MLP neurons of a small language model. Each row is named by its layer, matrix (gate and up: input weights; down: output weights) and neuron, and shows model dimensions 0-95. Each number is 128 + 32 x the weight over its row's rms, rounded and kept within 0 to 255. Numbers have three digits each. A neuron's up and down rows have the sign that makes its largest values positive.
After each neuron's rows, "fires after" lists the tokens most often just before its 100 highest values on Wikipedia text that the model never trained on.

L8.gate1031:095110121151083124112164181130140129191104167109150112172143127105132126126143177147125128120145117219071085077100089125170155149119101139098162190082164099136092184123139152107156109149087108170167114148091147131128100133114118134160099044189164117149135087126137153086111108076134116093
L8.up1031:201095227116142102195104135073156111143114092164130176156083119160124168221172127101164180097153137114125133090108103172095110088124139143088095130110160138124159137145156088167146126132092157152101093068080175132139178117165141143105104181130125182131141106124141140137154139103129171167
L8.down1031:095125136108152151123118084114108128170098094180166135156117104112082233112219085134129117107097157137165126123140120149111161117153162118105068095093146058095087148131174121149132113157117097097095149138080085111154112131136195101170169098137114151160086144140133107097143101145131107091
fires after: " the", " The", " Supreme"

L5.gate251:126097122158103131136106158068123133174179108107137132128134128103108131105143083130083090107114151171093145110161122119168077106157109143141106124095110145222110142126112068118150077138124127122169137128142100133078185140183172099065096078141139137160151145152105107116192101145129119121
L5.up251:128171119123151083162132129096093101139077162097112188147145166132144097138132099163101140093109158082127115154156139149122132163124125097067124064160129151113174125130123134114119116093097128120168119087110174166183153134116092154118140132121125159116156105154174155126082087179120140157
L5.down251:133128115172159142161165131126100086056140066161140119117093157098072182110130104121147124111148082169107157145109140108105111133165249076137127113111155126168109109151126117093061089102051139131100098109100143113126062107105118145155125154133160122104159143114121160155104141108112116103
fires after: " ", "–", " (", "{"

L7.gate466:123160107156130132095095095078103115141148164157156102111094140102092109095139154142156131134159189092075146149132103137126109084161107142165168174159150124147152138097143109112130138151117248130164095110193109113136173092196103109097124171153112161138132076153121106144131202207059144131
L7.up466:134113181164099061075122125195074172076146111124145170096113138060112105098203131138096145199115102138099139101074087134103147089107138129135101117145074135181088089159133178154092129160104083129132126098069092110131137144181088084115113110142145109145065133151145084158099090116125139088
L7.down466:182181116145092113140152144075121152085098092155171115099097102130086079112225120165172135127130169139129114124129155131076141142142097159169116087162131117108115149083084120109153163136175140136176108090116161106087100092141121138139139152109151161145110110155150181163178167153117091161
fires after: " "

L5.gate433:147131138168120215088112138090092073133145114137121097163168112080144143174147106133083096140151130233146058133140129125113120107140169151179104124123160131094142117155135131124114155092162117107116102149071078168083074113136117072107103113096123235158135116110086152157144188111168102097
L5.up433:096103153109108144156183136107116095075131128108113163130138178082195081102092143169039093191088096087112180143155148173106091149157108114122106129134136122126089149127153112178150112153200205137135158122083162127149115127144111137104146126113144080093151162141078125086149146166127107064
L5.down433:114089127197095119150084163142140128181174106132139215173134173102103143139123118167137125104100075109135134127107077126103154126149092095085133066121113055106075098158075121143182097093135071171092139112137089141117090105104118098089114176113135141139162129124143185141096129158121177147
fires after: "202", "201"

L11.gate1346:145147151127166178124086145094156131112093161113154116179104127201157124098149177157143125162168172111094160092108126132094131187130074190046101170077122115076133100156117140114131106129138153096057139146074141150070134138134088106114105127115100132133146151157138169165133139147089129134
L11.up1346:118111129158151119070146136138069140093131084115141153148093133079108136101114127071107108079130094155084124056090116129138142167086132044150190144122127139144192149108171152156116060127093141128096126108112110113114178153127121174098130117094123161122182135135131137152069117091131085141
L11.down1346:111196163149112127204123134157121110116070050134105110106149170144105128126127135134119150075132146126134160160080141120153118097181119140068125098135085168088122153137097131096143155123133065106123140158146154078195137169062137167148089208090106068126120197118167131132131134116078112120
fires after: ",", " "

L7.gate376:099083170111122142105190104103122172156136170074159153121120088156123103151083116192102119104070101137152132090133096127079096095122092195113148151130150123145112195136129097074136153135172096105131139069140102134118103139139089151120119072135139090104170062173094085150147108166104133097
L7.up376:162162119067113134176096123125126102134118125097212133136143137107193099127130104153156141179113169117087147137211135102130104148126124170114157142140118102141158134144116129147129186059145111108112171086184127124139121108171076135154153187093158103131153114129144218172109068163100096116
L7.down376:098144110101081140122053130101105102128104165124126163197127133132150113127087120075117172160116127105129135122096127057085143160145124095091125062120120085163172129144116037092126109114143146108179134138094076121141148166104104129112085183127134068129138123062138093185126134175077127088
fires after: " ", " (", " Se", "36"

L7.gate213:168185133128133097044123157122111121123138158116117141139136090114059107151105134154122077124102074169104158046172154104042125106073132119062066105103119097155171140156087112189100181107190119155109133128141068107126155157147169149119130146142129156132154144119152167106135119127145168115
L7.up213:129119172101126137094115139124134128128110127136156130061150117099104094122153116130139183113120137138116144127220108165101108103144099092128177099104124111109094092116095162140123132130152125096124132108124150169129138114114102128095123170120136098173152141093101150059078140192135120110
L7.down213:075098133137091126154097096144084131164067070145109179170148116144135073119084066194123138070126171095142134123078103119151137124090105152157099181122123079080125106158198080070176155098179149170146103176081121054143112098099180127120123156148130221098102133107150179158106089110145104149
fires after: " ", ".", "),", " -", "%"

L7.gate1086:161141118131112115112136106121118126083154105167149153176187096096150121127085126144109122076110138130065145124124100118154142143168145165131126125116103144100137149123115121110079102134122115090096077146118170108114148174160120108156046148155177161142148187121139124145114137122105114179
L7.up1086:157158120143156118096171162099110183081123106091158127163163117134095195084118176155086102130121104171090068095122177142182120159138147158118116153184132123139095098134147081078138113122160162109131080083148136102135135114091090132156176145109104103131136125161139112115106151175116084089
L7.down1086:108176106169130093221080168093187134153073164085083132055104137165087142128093148083138075214170111040128136136111143127116120071094150146131123114169124133139068082113110107131146126120119127203168165106200134180165163162114144099158120147099110169082113144162126134116140159161181123121
fires after: " ", " (", "–", " was"

L7.gate839:158154187137089068053151156127145096171172061109095139082138085152140117155160078118150078107133165165119129092116131165066089120131084141108116152095104139128115150134050121079127115133205138130192192168145155167070178114139137141131096166101116116087132097144040172143126096083108130103
L7.up839:174151148137122153126088122091123143206132135168143194151151117141178126165126107063076146091128108131131109153137119173139109152175157104131062083146140096158138181107045116162189094156166197149150094141155172155090132087162149121112055132109137170156125164129091190125157094131102134172
L7.down839:165166089141034148158105100129105200077096156105150094131101140065118153110095121169160116069136143135193161118153137190123171146114093147127107107157135120161142139149193169078121154117063127088104160156116128107200153099140081153145146056142086182132171109133155129100144093100141108122
fires after: " the", " The"

L11.gate786:208169186144115117098094147141096136103189084125087133059142084145184159131084038182050180079075151153119140146084094120026141184142102133131111127142120111093073140120119071088139139154118156110110128188146139132112144139140134142112169110094168108136157152113102108113156144094112086166
L11.up786:145179121083122130137071129113108135064134087157186133126150160170141112128139123114060101034147126109092191155124147122068110196088097139083173192209120102151092152162125129115136132106067085142091127113149166085059126081178071159148129160094172128127130080113171147157108128163134111105
L11.down786:160124166163136097075125145163151114100165061126111163112170177141116142121085109114137150109064153166176135151185164120117156191071107104070109138165148171164106092145126130119091122174098121145154113177145122132109149160058102141145163132103101110154146166086156129117153130142130117152
fires after: " |", " on", "On", " On", " June", " May"

L8.gate1027:131120182151098084141124094091142113161206113124164147132126165156099136108151119115120157097118152129123107179096116144122082117092109088117136165139149171167184151165140121114082129190126175137175153048150121137132128137156096084145075171161146174116163115137097095118113135122101130098
L8.up1027:132062095124158149165116088078132122098162122129143155109109172100128146173141111147152087088110167169162120089152084186169174153139112128113119147130126118141055193126159122099174078105081139147192151198180150131120156137119126118129120139131101091087166108166128191142124127087094085081
L8.down1027:116114131147102116096104133147084135155138153090157163138123204106163167127042121149087059136096130107138105152083120155106146125183108149130078211105148096097170083193136087134164161120158116121145172098145105138144134148136109147162042180109112126067127177140179132113149153186134131158
fires after: " ", "1", " |", "2"

L7.gate1080:152214115186124162112116142135090075142145190114170129124209122125076114161100123184140158069082148101156123224121109114097114061092111146111156153107102112173154127132172112070099133171078101113110124103158088115121101092156145137086136135139133189160149114107137159145126139132113157093
L7.up1080:171098125182148071124160100159122159112178101113160168161130148110125124130138151139073169146168123099090140109188170139150111165101085144114117128188088139158137105092188122137118156129136146202079111074092166129164141127131106160106142065140168096156179129154139139109101136157138124149
L7.down1080:151116126103170092075145121149170105122095151151162174140147147110136123073091111129081135151136182079096101136136114160052113136032105120096132143105121164093160146133114066095130143091129184109115155114105121119107111060083126141131137146165108072167165148099134124131049135125094123183
fires after: ",", " the", " |", " and"

L8.gate61:037144072122111138183173152125138111062146139085173143079178117161139112076122092170112186053140088160120158092182168110107195106143195155135054129146145138115123130155124123106092103119192105094154112104207116125130113159129057117098104150072175165115154149165182116176157205082048145112
L8.up61:100108159115182087071101193108124145145153108120171167107176190128165132125109119165099142077204089120110115151121122169138136117127157139175164125180060092147137142163159125146142148124104092138074141131145158109126082095120076151127126146122083077070221146158175117136108078098143155143
L8.down61:103114102157163154149104137133096147173126103155114184114124137096181186185135146114087123188154159126191171119126101100108056134131128050167126160138192084130161098131117101111116126129054115142101179133093063167143162081116114169175105109124117136125094162083080152118139133094162124078
fires after: " |", " on", " –", ":", " \""

L8.gate1196:136085067100094120114126132088120168157154150118164162119095131126148156147147106133170190086139087138128129141140160132188174161148123213097094125143150111066144131091135131068131090094171089165103132157202177149109126097152074139150158131140196206103101073174119138116128142121087163111
L8.up1196:115129171074132155104168113161106083130154098095156126141083171080160136111149132198085166100141112112112130104119109106084125152140142168098095160179073174077209100089125104119085092136125084133146173112096134154130165090176119137120161103154115164177130144137170137199184119107152125096
L8.down1196:083095137154103154122111118157134092170085063081213139096114111129099181108138098107144086161184105125105115169147156190153111141171107150134135162143149146106103093112158081080136110157087124124145141128142120125187116118120128092098171163166092136131086163163142122149131128092124100016
fires after: " (", " |", " \"", ",", " the"

L11.gate357:160128105130075058155107164094162081139106141142115209104150133187088153173049127123130102153123137189073153099088159145105066099122062152150096150132171131135140117148137102130150166129096128137132166127094074112108181165121048122100109154081105127099110125164175128120097168148076117132
L11.up357:111116085150081109151149118135084096144132179071146144101154141097074141107085106148182166150128122133103146089145121118159117115136103190159048134131144120155135135124114122065166130142158095157127106144095126101140086159075123082165192138127172114097134118147183114162091138096136122130
L11.down357:117171173164121190151096152111204122128142128133148136144059084114102088123135135162145164114154129113130165080151157150118151126084171131098113156118128123081078100086113130141137111166141091091098131145147132124093120161163133123120126090171121099091112136135101154134137146122131091140
fires after: " ", " (", " |", " the"

L11.gate712:162148149157075147095114094132116111147151138140116136118200107122151145130168138140136103067090182147162127160140104060166088147141131167074156126101136140169078136144099085102072113129122109181125156095140097180075143133172169140140066043131159139169090163133159127083079177110201131057
L11.up712:172086119208134096168137054142072136121173189077147133119073104174167156208137138145159137100106163100122160078090118155142126094128112139096175122161189165161095092078126097174133140152065146117082143154077143101141098190132129107143150153112161176106161126049122081071116152110089104142
L11.down712:065080101119133105098108159106187160107134152093088122086098175123095064134142144134196147116136073119132113201152172133146072146150101193132124108145192097124143129101119091162157128123117117137062101105131117140150082113060097141210124125153091115101139127059167099081182132103142084079
fires after: " ", " the"

L8.gate108:093128137111145123106091083123135072107128194165125182168153201133138123101131121123141151165135145138206158115096135156168153102124124037088119134106126141130141158191086076149171168138147118132150185099121099096178109095115089193114127130146097111052149095142137098141112107121192105113
L8.up108:146097136155128133107109155136114075085124132127092103106155165140124160121120217151166047097126167099101124140156066117158115168121110131149118138107120125104091105119103175187100081172142103138138108120144176093118084139151180204119116141054133164124141130106104142089133118094070084135
L8.down108:123050131098139118125090127106089125177081103119131117137114114146172115153142117117142194084100099130189129115147164138118125146176148109096081158150094082153188117125149124116153191102076177129096198236137112135138133116071172136169143085153074112134130106135138106156128157170159137123
fires after: " ", ".", " (", " Score", "^{", "-"

L8.gate1117:135105168129133134135097097132124074143162144112090124095166137104104066125108108096138158115072145235070136140129128200112046129154143139139158083163175125127130153164131133093128119148124204135139137152147136136128100107161117114113142122152125116139126142099050144058144151081147154092
L8.up1117:132162144114067126086131088097162189121090180116123163085129140145151161163173121127105072151096120144080102135100127093125131134173156146078097142087138144122122154102149194081121104118126148134099160119106125125161133176077166081100133093067182057130132121124104111169164161165134116112
L8.down1117:167099161096160123094175156158129152147135084100113167200114089093102082136095108173109169108136083159137178107110129116130132117085150143129116101088131099148131146156189074129144127066108104097150109133115145062157165143163122115160135182109195172182113097134155158155172115083174166075
fires after: " ", "."

L5.gate377:117150105090122147127109137090097111121082081089072128133159191112163100120142103131106121060115117156118112149109100122078108123097155110189136114151116147172155093117128128112154131095145123133126152119090129174124083013138156131067164148064161117133111088095145115169102163145185154117
L5.up377:116085124093114119111149110164090143160149112138121126130117100124121062107130096122143150121113095123133122137165129172126106074145157122137071098172196125133127108080127098121119122173155142147126096145134082168150113108111097109078069064161126093168142095131084141136181160125121180115
L5.down377:153132149167146178123137124104176135072117130146152150111103176125125126100135165111071112103132101124105117168130077142096141129099112118145163128123077082190131116182121113122078148090083094081136154088117162125110081125133161174194179249106141157086101099123136081101105085064144137140
fires after: "201", "199", "202", "193", "195", "186"

L7.gate1045:114116205155148085124126131102109110073106138170090124147112111159107098095137135133138130131117137134187093168090134162080055097116102166082121142153177150234148207137104063158104099140113124185137130169082091125121172111150142117092141120130166152164110078163132114159113132159101121119
L7.up1045:108146092168143161172107114129101092177155158135155210106100105124051094136076160115195146078051171116116083108129134190140146172107136082129080054114148110215099127141170112148126240111142152121109129122076115136131125111103132157150059145087113144083125132133135119156081091166161124108
L7.down1045:082171155123112099161081166142117141135125120116138124201077182098171108110116113137122079104139090076137165133070152094108073093150108103165073121150131120184120101184141148172112158140117135117124158116076128154098088106165103161139149083119118128147175153142106109168109151132138113159
fires after: "–", "201", "202", "199", "198", "200"

L11.gate668:129144103138130136155112138096169123104130172184148151142158175184101153100098148083134153162114177149106161087117196179127122216139036136108085134144059115121110111093134113118111099130178061080092134139183216125135188170164128141109096146174124137137172132136136181144192082110134137077
L11.up668:130120147124132174115121061071080124143126169086160185125134111154109127101134108153116110140123077171130126119125116135142137095098051136096166124127110123100186088151161086109118102181132188081153054111105136193166105095132149181084165122060089127097180106112165126134115118183073063086
L11.down668:098150144118125062135090153154167130101107062102134152163136128148166186148130116144158138121180150130125170111099151157170164116098147080116088121135055138120139131135107133083095108156092073120152131112156127082148145118132133135144144122151095182173123186142169099106116128142127130126
fires after: ".", " ", "–", " .", " games", "ri"

L7.gate1527:130108154094107097094159131070197109162203103090085139147098125123107176199127154113130136141117140152109144102116111132139072167088160155098100173181071166154101060126153083099140076145149138117126155128137111132085102076145111131112092107111119078078159064091097085161087142163119129127
L7.up1527:090124073129056144134102161152123155133173128097168091064087158163058119158174098108150136107171148135091154149063146125116148098252126101138102140096089162152083097078125160099148110133132125056172155129134120140123131160102106112161149120088150091096129131145147085066126172150120135155
L7.down1527:169166155117108134126098112147078105186116191146106133101121121094142117140089144104145149103069114128153155149117081134112137110064088065152131152145135123137154127133120096159148182079165117185078076127122057178164138115126112197051108111196133136181098179101109230159147082143091161121
fires after: " the", " by", " Down", " Hitch", " ", " T"

L7.gate712:153133110127155143108113120086143099051176144153107094139170071083111109114080107121079158118086146148166152139169175103147109108092122086065079149071168120171155145134144127145127112207103128141092092154081104107156148128160153149087124165118149203147126100058168159195118149192095121098
L7.up712:115122112127139155117090075143074136059153122097082185133118111099143105143092192110118135160112132150069118153192081133133180096225047099114143114122096113133090122150085117133113129178110125170161097074186176161076102137131119167130111134126142142109148097108116175087096096182157140162
L7.down712:153114134172179110140097092066121084120053185164092162192090070150134159153122112140159110136102110089133158141144146123086160115147094111104116126105152137133090143132156061131205153115139113159074127149169100151123120094093088057123118115152073131151128175110157097172088074137130058108
fires after: ".", " |", " ", " the", ","

L8.gate1216:119061194127169134175162140129150089122195119087183100159143123161144181119154119146101160112161080107098168114138098095117109157067120147151186160057157111150102161147153146054148195123148178146098168161123116125112123155104112082143174112116125106165101120115081084108174145097104097119
L8.up1216:138108115121124190059123149110163174069113072117102088106079113173110109152161169121109108124124124152062122134104133129179105102159123158170097092108105163144054103105105146148113150141108111115119117097126145179158157053128082136077137149126137114094109175161115071101099160167135177110
L8.down1216:120094136131147156122110081103154098138168166077082155190128126132145099092132120162096093130099094172146161095126120164092141141137111172084129103113157117146167111139103092096158194165156153189192125126135183110122147172128112132096088107154123117127096140137132128105150111098143091099
fires after: " ", "1", " |", "5"

L7.gate1001:137104079178091148166138103122083158103173096175182109094191091103112079120109179130094172078145112132120151118129152190159150148142141150203143142099149110147140153153090107101112097146121143150156105098082129090102176080090115112151120151121157097121130184025147072111138105171118181064
L7.up1001:172139104111114156120111099108134163190177170100134154150166101130124166146075155156097176077133083164139156066166112016165135172110137104134116132143120145123149167186121130134129108070133107110112096107082160158121093078073130136109100123182091144114085113175100066136122097159112142155
L7.down1001:165180104056087136078123153050131121145124121160081115152140158097212138092048123148107132151080156083066079112132089067181121140077127111157133161149138105122097161143128098157120128102161105124124106106104135155110115151149131131101090163127109132120064104141148148078118163140171150109
fires after: "–", "-"

L5.gate233:226098146091086137066123149114112150156181154136112178118125118087118108155100101150133164122086137120036108164129087136117101129153116070102147128067109123191077118103159113163097133103161146159157121095105103136135106082097146127079120125063144199095155115157151168099080152123146105093
L5.up233:125125162094128124142124081118116159133149114085155122094135139118103131136123109135101153126151079080119069084192075176126141208114124097143082102109103128123068139127166117151160162107154117112145164113089149144106103157062117115027057163117112165068095162122158157130100135128125093138
L5.down233:068113111164117067174029120134118106138162126111129112111129218166078140108141094141161097110142088120149128096109103130159121161047187092157122123158111123081133085153087130143164128109145114073117101109099142105126142142148105140197119153150109107078129144135135136130100098108077112149
fires after: "201", "198", "200", "196", "199"

L8.gate1051:102107163136144160111113097071177153082092128128115050093113126130100159132169140151095121111139110098143109106167113187070067130089134166064153153112057205175020141141118100164161115123155122121133171218159143068149144160133169115103143094173077179127128166121096080107147116204116137109
L8.up1051:085134192085123116180111155110123161169085155188114161129151180103177107102103164116138109134087179086108179142178149103149122125191116087085110082109140129161144146130087114147133135118170172167091090102068115122146111140148085166175122142095122126114151091066122082155136102135174138156
L8.down1051:146106133121136143140131113138146145126126102131164115161114156106085152138115109156035149172088121165162066116158104156100148103083117175141128128132191109078140122129151121073114087111123083118075104151144156136166148070118155129150137149166094105090158124146128125126126101127169149105
fires after: " ", "–", " (", " Sel", " and", " F"

L7.gate131:129108069167146186135166190194131128141104116128091161096143122153077124126163103158124115075157126119104096114126113166125100125085084151140138115157129152098131129161157119146142115128138168159117070196090117070114129090189168140140161102128203162166092152100149124136094122140080127102
L7.up131:169160122135153108138101129187173128117110147100113133161187095138122112175128103084168127105139132059151185108091097125116113138097108103079095161088121126168119145116185129126156143121114172161174110119152173141111084068147173097096099164116148098133192123115137179160113178133104164166
L7.down131:083129145141126122105134056123091130137146088189209075136145104143159089074160119148161122085122152116092168073162148138128162135127190149066101139115127125183120134064141146140147133131140115158161072173121121163117119177143131056116153165096059067173093107178080165131103095142147126126
fires after: " |", "born", "5", " the", "-", ":"

L8.gate1155:097107127186139066152112117100171152143103131132137135152140121121128132154152118093054166090096112173100103100108048148117112106145128147100097133132109112133099116167136088138096116157133077106116092120134129166071137111125084132070100050104150101146136101131128043132173160164079107114
L8.up1155:170073155133140092088135121088164115146092162121116135127176115139116161125131098149106151103107104088190174097123049168127106118165113159159171127151124114092108129155114087098101114104118078125116151158187134119125081207103154145088161089084141145161154130122111132195117123148112118189
L8.down1155:088194080187139184113111129172120171107123079139166177113137101130135085087181151161141127155146171160175122171121199149122153091112154159085153118093187118099118135111106136120118185137102163134074076140089103128140115139147072103129162132124143084091161123133092175096103117108140116056
fires after: " |", " the", ":"

L5.gate509:128144153131122151143056101159127128126158124144121043126206122149066120166196117204126151152135157150137147145139139123127097141101081141126101088132180079117132155173087109151129154117105193143144101135133096111152172096120114086172158185107143149136087092114126129137063097065121106132
L5.up509:091117093147174103105120066103109158204113136151150117136120150087089171106121105132085096108080124143120171095146106091165094107143119168124111166102142113121141153225189087104139139078115115125180123168173130133112174127108163158144098173149111154138092108140126133120118129082179128119
L5.down509:106126118163129126111108135083153099162147162112189158145103191133119079104119085056140074114121099121132102078109080154096141142134140061132123159139054142094136156148168121138111152090128077042130149123158163135119162153145131153155045121110118117085112129100166148133153215177137108151
fires after: " ", " |", "2", " Military", "3"

L5.gate11:208088103168131151145164102129128180142210090138090133127126131124131154083093144167153149098125185193075102148117105180163137052096125133081093172060117103161106142073124109108136132137095112090128078135089113101084076078169135106092136124132166132162157124157145070045074159184094116130
L5.up11:158157149152074142165120109131108179112155114116118085081139138146129125153079109106183106162119074179139095178219147147079158182121133122179107151138156166175190161149163151121129175093087146063146060123135138124057125148178110112108037091119120107139058124196112146135119137124140118118
L5.down11:126096095124173141177089162093106118114173193127174141140159145122167128103116147172186139176140149100111143183098103165180151104124088122147127164079129140124126120168120159137120141161187152088173137089134142137203121122073124127159199097177138146136104118144120168111120163092060106137
fires after: "201", "191", "194", "193", "196"

L7.gate699:155130121130180110054131121099064119150129125090162139155153130164146107094097117131134086091136073139151134096091119154125115113171114183153065153128114119135111104109073045127142137095094064122143160093141146089073197113129108176155133153125088169131134168072189117113141073120169149116
L7.up699:140165187144161165122125082111119140115131190133126148105184168113105169148094165121152110087153115161160146154081106100162104058099123166081174191097094143132089108173153138085105172150134123128131095123161120075128168096147124120143135118115118174168205161147149150186122128139125131158
L7.down699:126118127160091126097146115065136131108165081116145157135131106134147125115101141169151088128121124101173071085104167017142139093069138080116103121162131196181061172117165120098127086143083135098117122129074120111166151143092129195120094100141179072090126147123158105159111124122129120142
fires after: " ", " |", " .", ","

L11.gate766:102119150096126150181103113128090089185089148127170090086105144164140135161145129120100135180127129124130183093164120115090155121122170135151091152136165130153137091079088159124110143113141094146148188136146087158099131123098110137099165114148149128140107133098119127161099178125056146122
L11.up766:175110112106125160106154130085154141131130097145079115099092115138065121151161133038129178130088078134064119094110042102111168089185162123155141118194142148108097134070158151131129124200112186103146112164116147161141165151156094100113106080119148198128214150124127129106066146103081142103
L11.down766:130196127174129120132129192130078046151151135141142093090146170161140081153104103103075155153135132157191136105113169069105102144167178116120090149089159150152160132148107121161179146156162133152085075077169074143124159148063102090124156132175101110152128163146121164089159153195128119143
fires after: " ", " (", "–"

L8.gate540:124141136193079132106112085161130156093141162158144123080172104159143151141154126105160173117113122167065083135128180144105127185194122127080107098082199124178148190102096078164106148136097170092119127160039110137163195106165109115129131142175146091120104086163127117210147162122126147090
L8.up540:122195135150161132123107069193118164151150136076089104094132157097116073140134168101097126124095091135120140083175084162059115120121088154091126170181121104062118165141087071123112134127158162061198104120157131137071125124149103101093121105120146123136161107156125134069152135087130164185
L8.down540:109138152154118112148108114162144119133144178123076100084126067114115145102094125111093125161057114107165112131187115177073108119163133110103124121087095144133129174156082107158083137065122133074147133132129096149116137090157136086148156102177169104162150037216134170184103111093106151110
fires after: ",", " ", " December", " July", " March"

L5.gate1155:135131142150177134048145089190053148130112162148114117192143108119104121123173087196112115096137145140162080128171112144127093168110115138132096211133137120177125146121115131161096115157134122173105122106077107095127147175132131101134054100127153155123135124130109129153121205106035107139
L5.up1155:080087159134139092074118135168177091160124152099135097143157190148175163107076130124047165130123138124159133077128115149140164153063104137092112138096180141144078139153137108111073148144134166129164091116138127139145061125131115093165136151093117138123109177109114085116112096132129095109
L5.down1155:106141115119058167101132085059152048104178123125106156103144093146158114138072122118155139132072110087079171139161121157085172103105171101134145112047136081103134081085112172069149149148157109152161174068117114126123097093098154136120138192136069132075150111061122148092132150164168164135
fires after: "202", "200", "^{", "201"

L8.gate738:107108181106057087119096076077182102140124098163113172112172099103117144172137111151151125101115123132100075159191068172107124094115087096127087088107085167188133132147157092099133075144190086140088137068104114073113160151131093123143074104147151146115152108140157146183129098085152124153
L8.up738:126197141098091137135129107139096104161194129119195152094106126085097145139160130101084190177122176141113160102124099157134144153080099111138102098165150125134088149110110064131099125163220087105101147084173110142193134088117077111086158142166127158123089143061174139120131138109200119134
L8.down738:106149080146077138151121090131148128181104097088157133161153071135127126131093182068130112187122142167106091154032159127107185134118167143134099133135148142133121169132144100129104140107123120140123134119081116095149136096090149177107151162118148184151149144176071124124143094076154146136
fires after: "201", "198", "200", "191", " same", "194"

L5.gate146:192086170084119168128126123139101101073092128135182120128153107169155160117102073173151180167118120116127132101167134159144118096139099105101164116083134118096165112068165087150145160121088110193136225089167164161092180118122066138132120141184190135138190105146131096142112197151058104045
L5.up146:135127134122148088148115142130149181126175128091178129196088117148090104167189100117182161138156142126093187140099104161059054116134110175117088095121119179106108080196114135089123123162130158075106171104156113073147138145117093164133120108107111098128137109138109147173164100177119119133
L5.down146:132157110110135103113101171104064116071166149134132168102116143084136147089157107150125120149140112129122109135151136192117106120100093168102131127086100120168144155102099143116105079148148161123174109109154159143035093149090103140130118167083182091126112135137178143124100107147085140101
fires after: " ", " |", " ("

L8.gate619:142136138136089155138156079067102067178171163095102128071203117126096105048139101091144128151101119207138144084142143166113071140095118100129168114111144147079098112095140085142136097125138194107121140140175125102145076122152107168048125127174105153150130053098104047103133145206092175101
L8.up619:108150169133092120071093128163172102109139122167194124077132142155148099163165153128068140096071150123089077146120079143137126127162137154145151204139134083196133164123089146096089146117151100110148114095146123132088137153133112116131169099083179098160098135170111130103092129128112151117
L8.down619:130155106124066140104180094158133116138161138132144114089178133153115127066140097059102182134140153156149165120117158155061116117140132112171168152149119127130159162071109105197125133112162114068099158116111129112133164124154155122133163152156140085159185092113129064124093162118162144099
fires after: " "

L7.gate1167:117134092106117176146154197129119177153143153134135082097127123066058120108101147152110142087155103150120124078122158132204078122111144158164179144108069060078138144160092181081138113122129135103119164133071172107085155119138125169070087098141172161127046176087136104142103167165181129108
L7.up1167:157077164076122110139154202111104092142145178153085175206079159139076120122119071107135133159170146147170127149126104118102153128153110164164147124138125173093098158157115123093159066204142097112105140082123125149131098105138111127111154145092168131143185084175176134108113170045159138117
L7.down1167:149122142120122115191183107157164145211119150167119126088136123167112154133102151145181174077137222131153154166154079086094173136132115083129072133147113129130095101129164132137126163111088161117115135170109135190124139146138228106183108127126113114087165129136144171113131104098100120138
fires after: " |", " the", ":", " The"

L7.gate1417:157095136132098074159083120127146114194175132101107116131130123151163127212146128137117129139121119134125154127127114191119170118111112142173122177123162132129171140157162161094102165110128183099107160101117154074157106116096128168163170190186138118144149076126141153030115143208065112145
L7.up1417:163147087133104156133131126137119162128165122059084121103158111179121131167165097131107080078062132124122111125125092106209073096131134123093156127112141107121131124092161074230137076178162113105170143097129125163120108111180100074095143108160105094105129182104142060115107118138113138124
L7.down1417:156070112206169097134153171127170122105062092112141137146149171166118074204160178147117154158150124147162155144138112181080141174120138145187161140099111103127187099167062123115123207090130165144102164107171135109167136120074115161193149106119110118142126145158153154103130130148105179121
fires after: " ", " in", " In", "In"